config.toml
hidden_act = "geglu"
norm = "rmsnorm"
bias = "none"
init_std_down = 0.0037
beta2 = 0.95
weight_decay = 0.072
batch_tokens = 32768
doc_mask = true
dataset = "wikipedia_en"
MLP neurons of a small language model. Each row is named by its layer, matrix (down: output weights) and neuron, and shows model dimensions 64-255. Each number is 128 + 32 x the weight over its row's rms, rounded and kept within 0 to 255. Numbers have three digits each. A neuron's up and down rows have the sign that makes its largest values positive.
After each neuron's rows, "raises" lists the tokens whose logits its output raises most directly, leaving later layers aside.

L9.down659:131156123106161105119168133119126148141217145134107134167126090112162161166195161135137144153172116072111097116066138109138090153126094134136152156113095138185104162182111126127136134155128126102137122137173113055167164144098168177120175129205147117106119113143125165159140120126158071173124108140076166114078125148124112174082130141147153133135146118173101103130116160193164116140141170151156147067095130105092136056151127189116064123081211142178091158060175112172158095123071164166127094094131092087124171141126180129114162104159139107199169179120145137101103132118144146070
raises: "-", " |", "1", "4", "5"

L10.down311:125180104119102144131147127092134133135155150073133157160132204082073147178128077165089115108210181051162075144111172156083054165112167103144145140183186104110131110123082131146108135125122115132104137130185142124154118145123160122142144087114164155169137120176147136166147195091144131107163108151144073106119138097096160126115169104137105110086106090119165111133089137162144119127094060141188071130128149106123078122080110132203133119144084141126134159131174064082119192175108118157143135135110108145103113105135152075089147137171044155212133130098108166136154121169158140145
raises: "0", "1", "2", "5", "–"

L12.down355:100185125090106162142130106120108139191189082085113088157168161119078140129133086084176115123154066124112163155093127151112120117165088151141104138122104151124124070147150108100081119061118116111140094139093178149107075132141122095166101162188104123138122154141034176101106171144120118117124061154045147159147159128125126102147107081222167128132097110072113094142138118072140144079165136130122083083127065125140087091085124128202179084093103124162164136161103202140095136161169159149085131129109146066121110134130138141161117199132111179151120123114096107087101137180150133147
raises: "ices", "ose", "ated", "us", "ates"

L12.down607:090099129171108134117113181092158156131113163081133118116053086142156098153083133130146117169077107174158146121134134112108116123144120088103099108114123152159118129159140160131080119109148217174150151083086160112121119130132164124181125145151163126142149124109117114164097183072128157151133151092164143075148223171170124151123115134127134159138111071104157101200135133095149140130126072087122097113096187110048109150110129129176120124143139160156158164142125150110128186113095139113106116112132162176104111192173106136169173147156134107131176100184110069105060191090144099134
raises: "less", "age", "ement", "ements", "ure"

L12.down32:154181108102154103069131128133109111144180074138108080160091162098120155139170160115096112114186160149156129128074073144121088127114113141100111119071135130139161105139096149114086154146154133100148090059132122121147122146084128074231146117156160142136121119152097140173099171050122152134092095096097208113156127117077133112134170120151150112095077153060176059120141123089089149147126141120184113073145051090152149117128180117190149180089070124178206112121166140125121130147100136212106105146133164111121149141129129083103086111212153147137140120070110098151140163112134148147
raises: "ication", "ics", "ic", "ica", "iac"

L2.down428:173150103112145081118114123187128122153142162134110075155070105186154128095151127126172142152169154139136142104116133164160159118098102100165118164108158157131107138119067173131128156102124131129171124185103083152145152140134105119137103119115159175090110073136112112144119147112113181150157159090104193112121114105077169170101091168075147135152147086122106130126060086150180112158133122098130106074139167164180094099175110097037131070052216133139076126101092115169097149118132187141166154085133102121083120113144138144139173143171135125157118107111090146140136108126177178132
raises: ",", " and", "-", " is", "."

L8.down492:168157138110111119065100110127122120134155167070127160132099144188107146102146142097155122136069166126126146129096115154102159104160108129128058139114150121095119153103080107131063087108154099133136176129185130176118120179156174143165112194168170181164094125094088159153099121155129124111137056166130062165120170094179150142183125097177124054120135131123051120156144083097113176114106127137091147144113140144097073093141064140112131099137199132116137069152088127152125111155166091101091202102174102102091171093144111124173077143124098093043136153108090140122069153164116098118
raises: " him", " their", " his", " its", " himself"

L3.down491:144129105122121096192145116107114148170099178109122102159122095077111154106143094055090137170132163110089118114092160167045098171138160070102149159156122115143098100182155096083133081142169143085079101088162115100153083052101089087154103089118086144197088159160145086141123162086080103135093104128097067111127115135148088093145175122091073172091165133205136143124097156110106162169140150098108159158089126091138128159120102189144130118096117148128107129140129138121185101126146113122146105091097141176177115100100152120159107121099064162208168121113117186113142157151129072139
raises: "5", "3", "2", "1", "7"

L10.down632:079111081164138121187085093186140097105155123090162184120161165140097174127184162171131127118124115102137111135165110174109089115138104161103127137095092141126133164194097125106121178117086039216134097149110060095157140129098071114120113095101093153139077122127147094098170095184117100123078116127141113128121143148097140171152167079156103075089082099106118147165059172063149161126115189127093122095157099182102159098134142172159118145129109164132142153153089090138128119132119132141188155163113132124156133074110162127122093140121150126155143089086109064127134119131107153131
raises: "t", "atory", "ation", "ative", "tic"

L11.down274:109185125102132111090093104114096217134119130039089149163155107122121112142125125133130152112170134132160125141022109133101139123140142106109162125062115142132147137151109195160140077103100123141165135140186097098138120105067137108113179175121188112123136112153144133114189147118178155139202084137140094158144144098134116103163096110107099114121120124189197162143156149152110127129102129160186057108181134144085120146088121209191118185165089170135200126157092114139098139178126170107175107115118114141147160143089228124093188150118150142193079119121136165153090117170153121108
raises: " |", "\n", "4", "5", "3"

L9.down238:080092147130088146129083148149148193106104127097111131141133186096097121178130122112120141127097103166124152126165132217107085085078141117038132170155146117080089092129131179136136076127110137100121132132159155091124116183126127135088117112130089133125177092120128100148134150143115145107101177146119127142121034124164164113176150128179070084158131106140057143154152117088082117166111069174096155127118151100097083120136098136087130140155130106092140116154187144123037123108150114150117144094139191147104136090135159186159123143144174126178128088104082113118091147125099089113
raises: ");", ").", "),", "})", ")\""

L10.down486:160078098149076110110106095085126120132154145164123121137127139144111114095113125130100102127139126156155136129098119166129111130094140117031104077134092145074146149095053125140120099148212144129150065100166088117128107161086153093195061144188095152078110111139106119132128119112112104121132108078146186149116120099093072082143089089129189139126142192095056154104121120085168080107117142114184114114083123143134115119165135165043148106122171091182137152133143123081210102161137125140150107130155142142148131188159119145114174115111097131135163203133077118143156092088123121180
raises: "e", "ek", "ed", "es", "rel"

L2.down74:105124077139110146117118075127161137115160125124061138122132193156126159160156124128098129142121122119103128162131110180134107151062141143048088079118118128126096128111111156064133119134112119133157147098144127136168133131159177142137110136113156088107133182137099144121115152150090082031102089153150094095167063094120052151137152095208120109208076121112099162135217095165142129113108073135116134060144109141110138070082109144060058158148133128086142158170139131128142191097086092143129104147146134057144131148130122144138092122103136118161155096129133117144100123152103094146
raises: "),", ")", ")\"", ").", ");"

L12.down176:096105110078108107181176095149151109139190114148167149116158125130124118106163138176093101135131122127126100096101171162143115105196084067139147094110116169151089117127151163173116117128131150131102123154218097146135108164134051128143098054063111077131164147110121113188093160146148136126053103158145132122151138178117139093137129155085134146112127126143182211144152111133130115124125101102146097065099113116151124102123175145135102109175108107104144185100045094078167142137107204174130132139088106098063095121140135089148143168115133186191079135053121164131158117177168110095
raises: " (", " and", ",", "/", " &"

L8.down150:138131185148130141137100085091121125092134143117125180168159116145128124106160154168147141128136109131136102144179128133097168094135107050180136146090128127128148167146106119142105146137030142159178180118177150160095122154129093122066098159127167217118079091114110146168140216125131135104130110130120061157144174056124183121198090063128167066123157150117106099136152118074065125051185107168144088177152135098124075132153126127147155064119176126115139132122113108201148114162140103089125188093139068119137166159139134110112150190105153125104118139132149157109081146204141180132
raises: " his", " our", " its", " the", " their"

L9.down40:069119120152169140146141146072122238104112179115100109144100133075149120140102136111067104144166107064095125089120079069099109138080108138142174114131163136168152151121088118091130038156107085117121093187144137136136136137146180108137141128112114149103087153081114164147185149114154159141119129139130066131082135114135106161160137112068168189083144119158023149104165092109151152090141170168179084121108158039097126137092126188167102094093150131114123097161182144113156120134117107153072160132135086097161113142101122206119136148134120154221054127068101166104128125177151129132
raises: ".", "9", "0", "8", ";"

L12.down79:146127168143157108126130118117104132148108119151146145179121124126096109150078125103143178139151091139123161139077092122158112117137168150151105143092109135162141207079134209129105148121130060055119084135091131168127140174165125117149092132157190133070093090117149081133141042102123171115117093136089160103133146096126131093139059136091097122096138140147139090141120158193178106155124131159181151145175148119139139190142178078098173120157134093100113076104065141132082129094146143132127140129144181097144137083127097142104131103142105159159108105122108132076151093187145155144
raises: "\n", "|", "\":", "|---|---|---|", "Rec"

L10.down507:167113145154104119168119141147099105112182135099115127134154156137053074087115133134117146109156181089144101099120099114061122136151176055158194109102099104126102155110067117139109164164138119136125092129095120127149148116099124133108197119113154140132105106174127103187177076125203120094096114131111104150073152113154112190188057125148177097181144166164124184131110122112151180101070051111140111162137124153172122141189125142117095141150101136105125159095154157096114108145100145105108163108172101151124144163184144090157155148090149121093055119112116083154192097069108121154
raises: "'", "ot", "’", " Roll", "ted"

L5.down584:113137160150122075137170123145111125164189114128125134122162156205092099092169130133107122151116135117102078162100126137160087161103175148129098136129243115113138143105115140057115081051153144117085104129131131104086205168109125132130125094153150161121160095112108123118129178092104098135116123181119084145210118112141105090163125127102157126117120103101095171150086115158131139082161073126122120150129161165103117127123148130144142135106176173126165126117148159227089069196111163175156139114162118122129133127161104099115171114158097059190116148044131146186126158081093122052
raises: "ically", "ical", "ises", "ick", "ously"

L12.down675:146164209092134090111112133128082180115133126120153102144064103140120130120089151119158235109101126094130138137140150127136134130132100176115112113102107136150161170157152187174142128144085086143104085134097109119139146104139152120131183126152153097130128147107186148130107064153136069146158127111085073130144140083175159101081084144122137111116115102120104032115145243172151148195118105137156091110161132131117112157106064028101141120159145106141161122106109134179110105117118143132124033155081166164152172122101124106102107108133125087216109146114155133124129089141122159119
raises: "Source", "|", "\n", "==", "Species"

L8.down615:115134123123144172145097110090148174148113181120118155122142081124063152163145144176141165131192140125102166149116138159117177064103117141139143145125111150084173127103096071100087139130149105119125095150161096123198114135152194156105167146134146112109099105189135108093145114114136095132131085123107089109123110049239163068180116164115117119101160128129098143122099168125098160136110074075097076134056119095115172121050105121172159128109110106098173115169127073224122057107117094107190093104083130159150109108114150153125106148118136163162101177170110202147160143156090082167
raises: "6", "5", "8", "7", "9"

L11.down1:186127116050154150155134150124129131122080126119088067083106092103146121153130152179110172134148169153105134076152195128135087145156123238099138154129131142152183220131089092129190154142111061135135118104233085075183127120136100140107129102137097098120105184166097127129169122124120096128141063123106122080094146100141128059145141134142069177086186086175142166112136144155121104167090101141129182094084052111162147124079106166122124148096065121162143117190116095123135130147138112117111107129063096110130102146158119172143126106095150129194133108147135159108087115170121106103
raises: "8", "9", "3", "7", "6"

L12.down429:120158168152092076123074096089097105088108057106094117197119139108139071174109143085184184120114142125085156119121109170149163150141136163133141149131139152118180146139130128083162177192121115161148100090116081130132143127148133095120222148147166095127097149142149132148081103065108076144078110142147120099087152165133101073127152137116099146056125103137103122182142160107139148207065191126145121054143102117146164138120146111168138175162045084161067048130081115116153103161071168135125097137126122125114074121092086128131179157138124116190070157130048101174136122130147121085
raises: "\n", "i", "3", "5", "2"

L6.down465:098148121140124096126094167130145131215100114143167114155083115145065144155122133151146127053125089111088115138109127126141091102144184111135126096160154088146076149133180174105092137127163163138113153121192184126180186171136096112113064092145083113099195104103154150066112164117186137176097197139154125129152061142179222093078180148154139158182088129117155129135152155131139073109139126131074158116147156176083117130115132112086105168137172174165119126103223140120117140137074127130140201139161074115130125070105129100160144111101141114181134125120111118186167140151084121111
raises: "ical", "ted", "ically", "ican", "omet"

L10.down684:119123142138144154130090082087157138135136153181106110134114107117115179178118095068093151138156114171195138143148102139059074101105174187161128124088130082125135115087077144175173171115130145133078081114101055147126173080095094116115136122180116071157124123077127144100174176149123129155155101151153120093111137075119147097101159109116163069142145188155118107117084096153144150153149140150057120137084160130180147102116128221126131157132113100095173060087098169135139115169087112079107124189169107108132123116178118137134163136090068163148161081122103118147099138086149142150
raises: "ent", "ently", "ons", "urr", "omp"

L10.down582:087097110129118095124127145131065130133121156140154158104117042142140131139093055077122123140072092125089143181104108150090110103122089137091116120115171228154114133181149145182135145138150122100171127148067134170149100149095143124112135124118091109198089123069146142112180151156140135131178155178128165163086105160142133187085095109110139133097170102146108088103118077122143143097089135137170116152136147149109183118138152174139133170109145133157176069092174110114147169105059178150160126078093122182141142115123233157151177108122171138190121140106127107176116135142140102134
raises: "hy", "hen", "hens", "hes", "awa"

L11.down222:160123094129109104103131117109141255157118121000117168117133095118125099101090131111105106166084104113128154174034122121135129114146114120142113146000130077164118118120143150160104121110123139139123169103147134136139142129133108123160235142165154120134089155150118136107139163113153105120109130146125124127139137114153141103164159060137108099153123117150177106148125118101107149121123116134099154150141105124111100130129108195123118099121151090125239126156081115120130118063128110112117156123145119109123113128103255148139128137140134130082087114146131099158101146165152110104
raises: " him", " his", " its", " this", " the"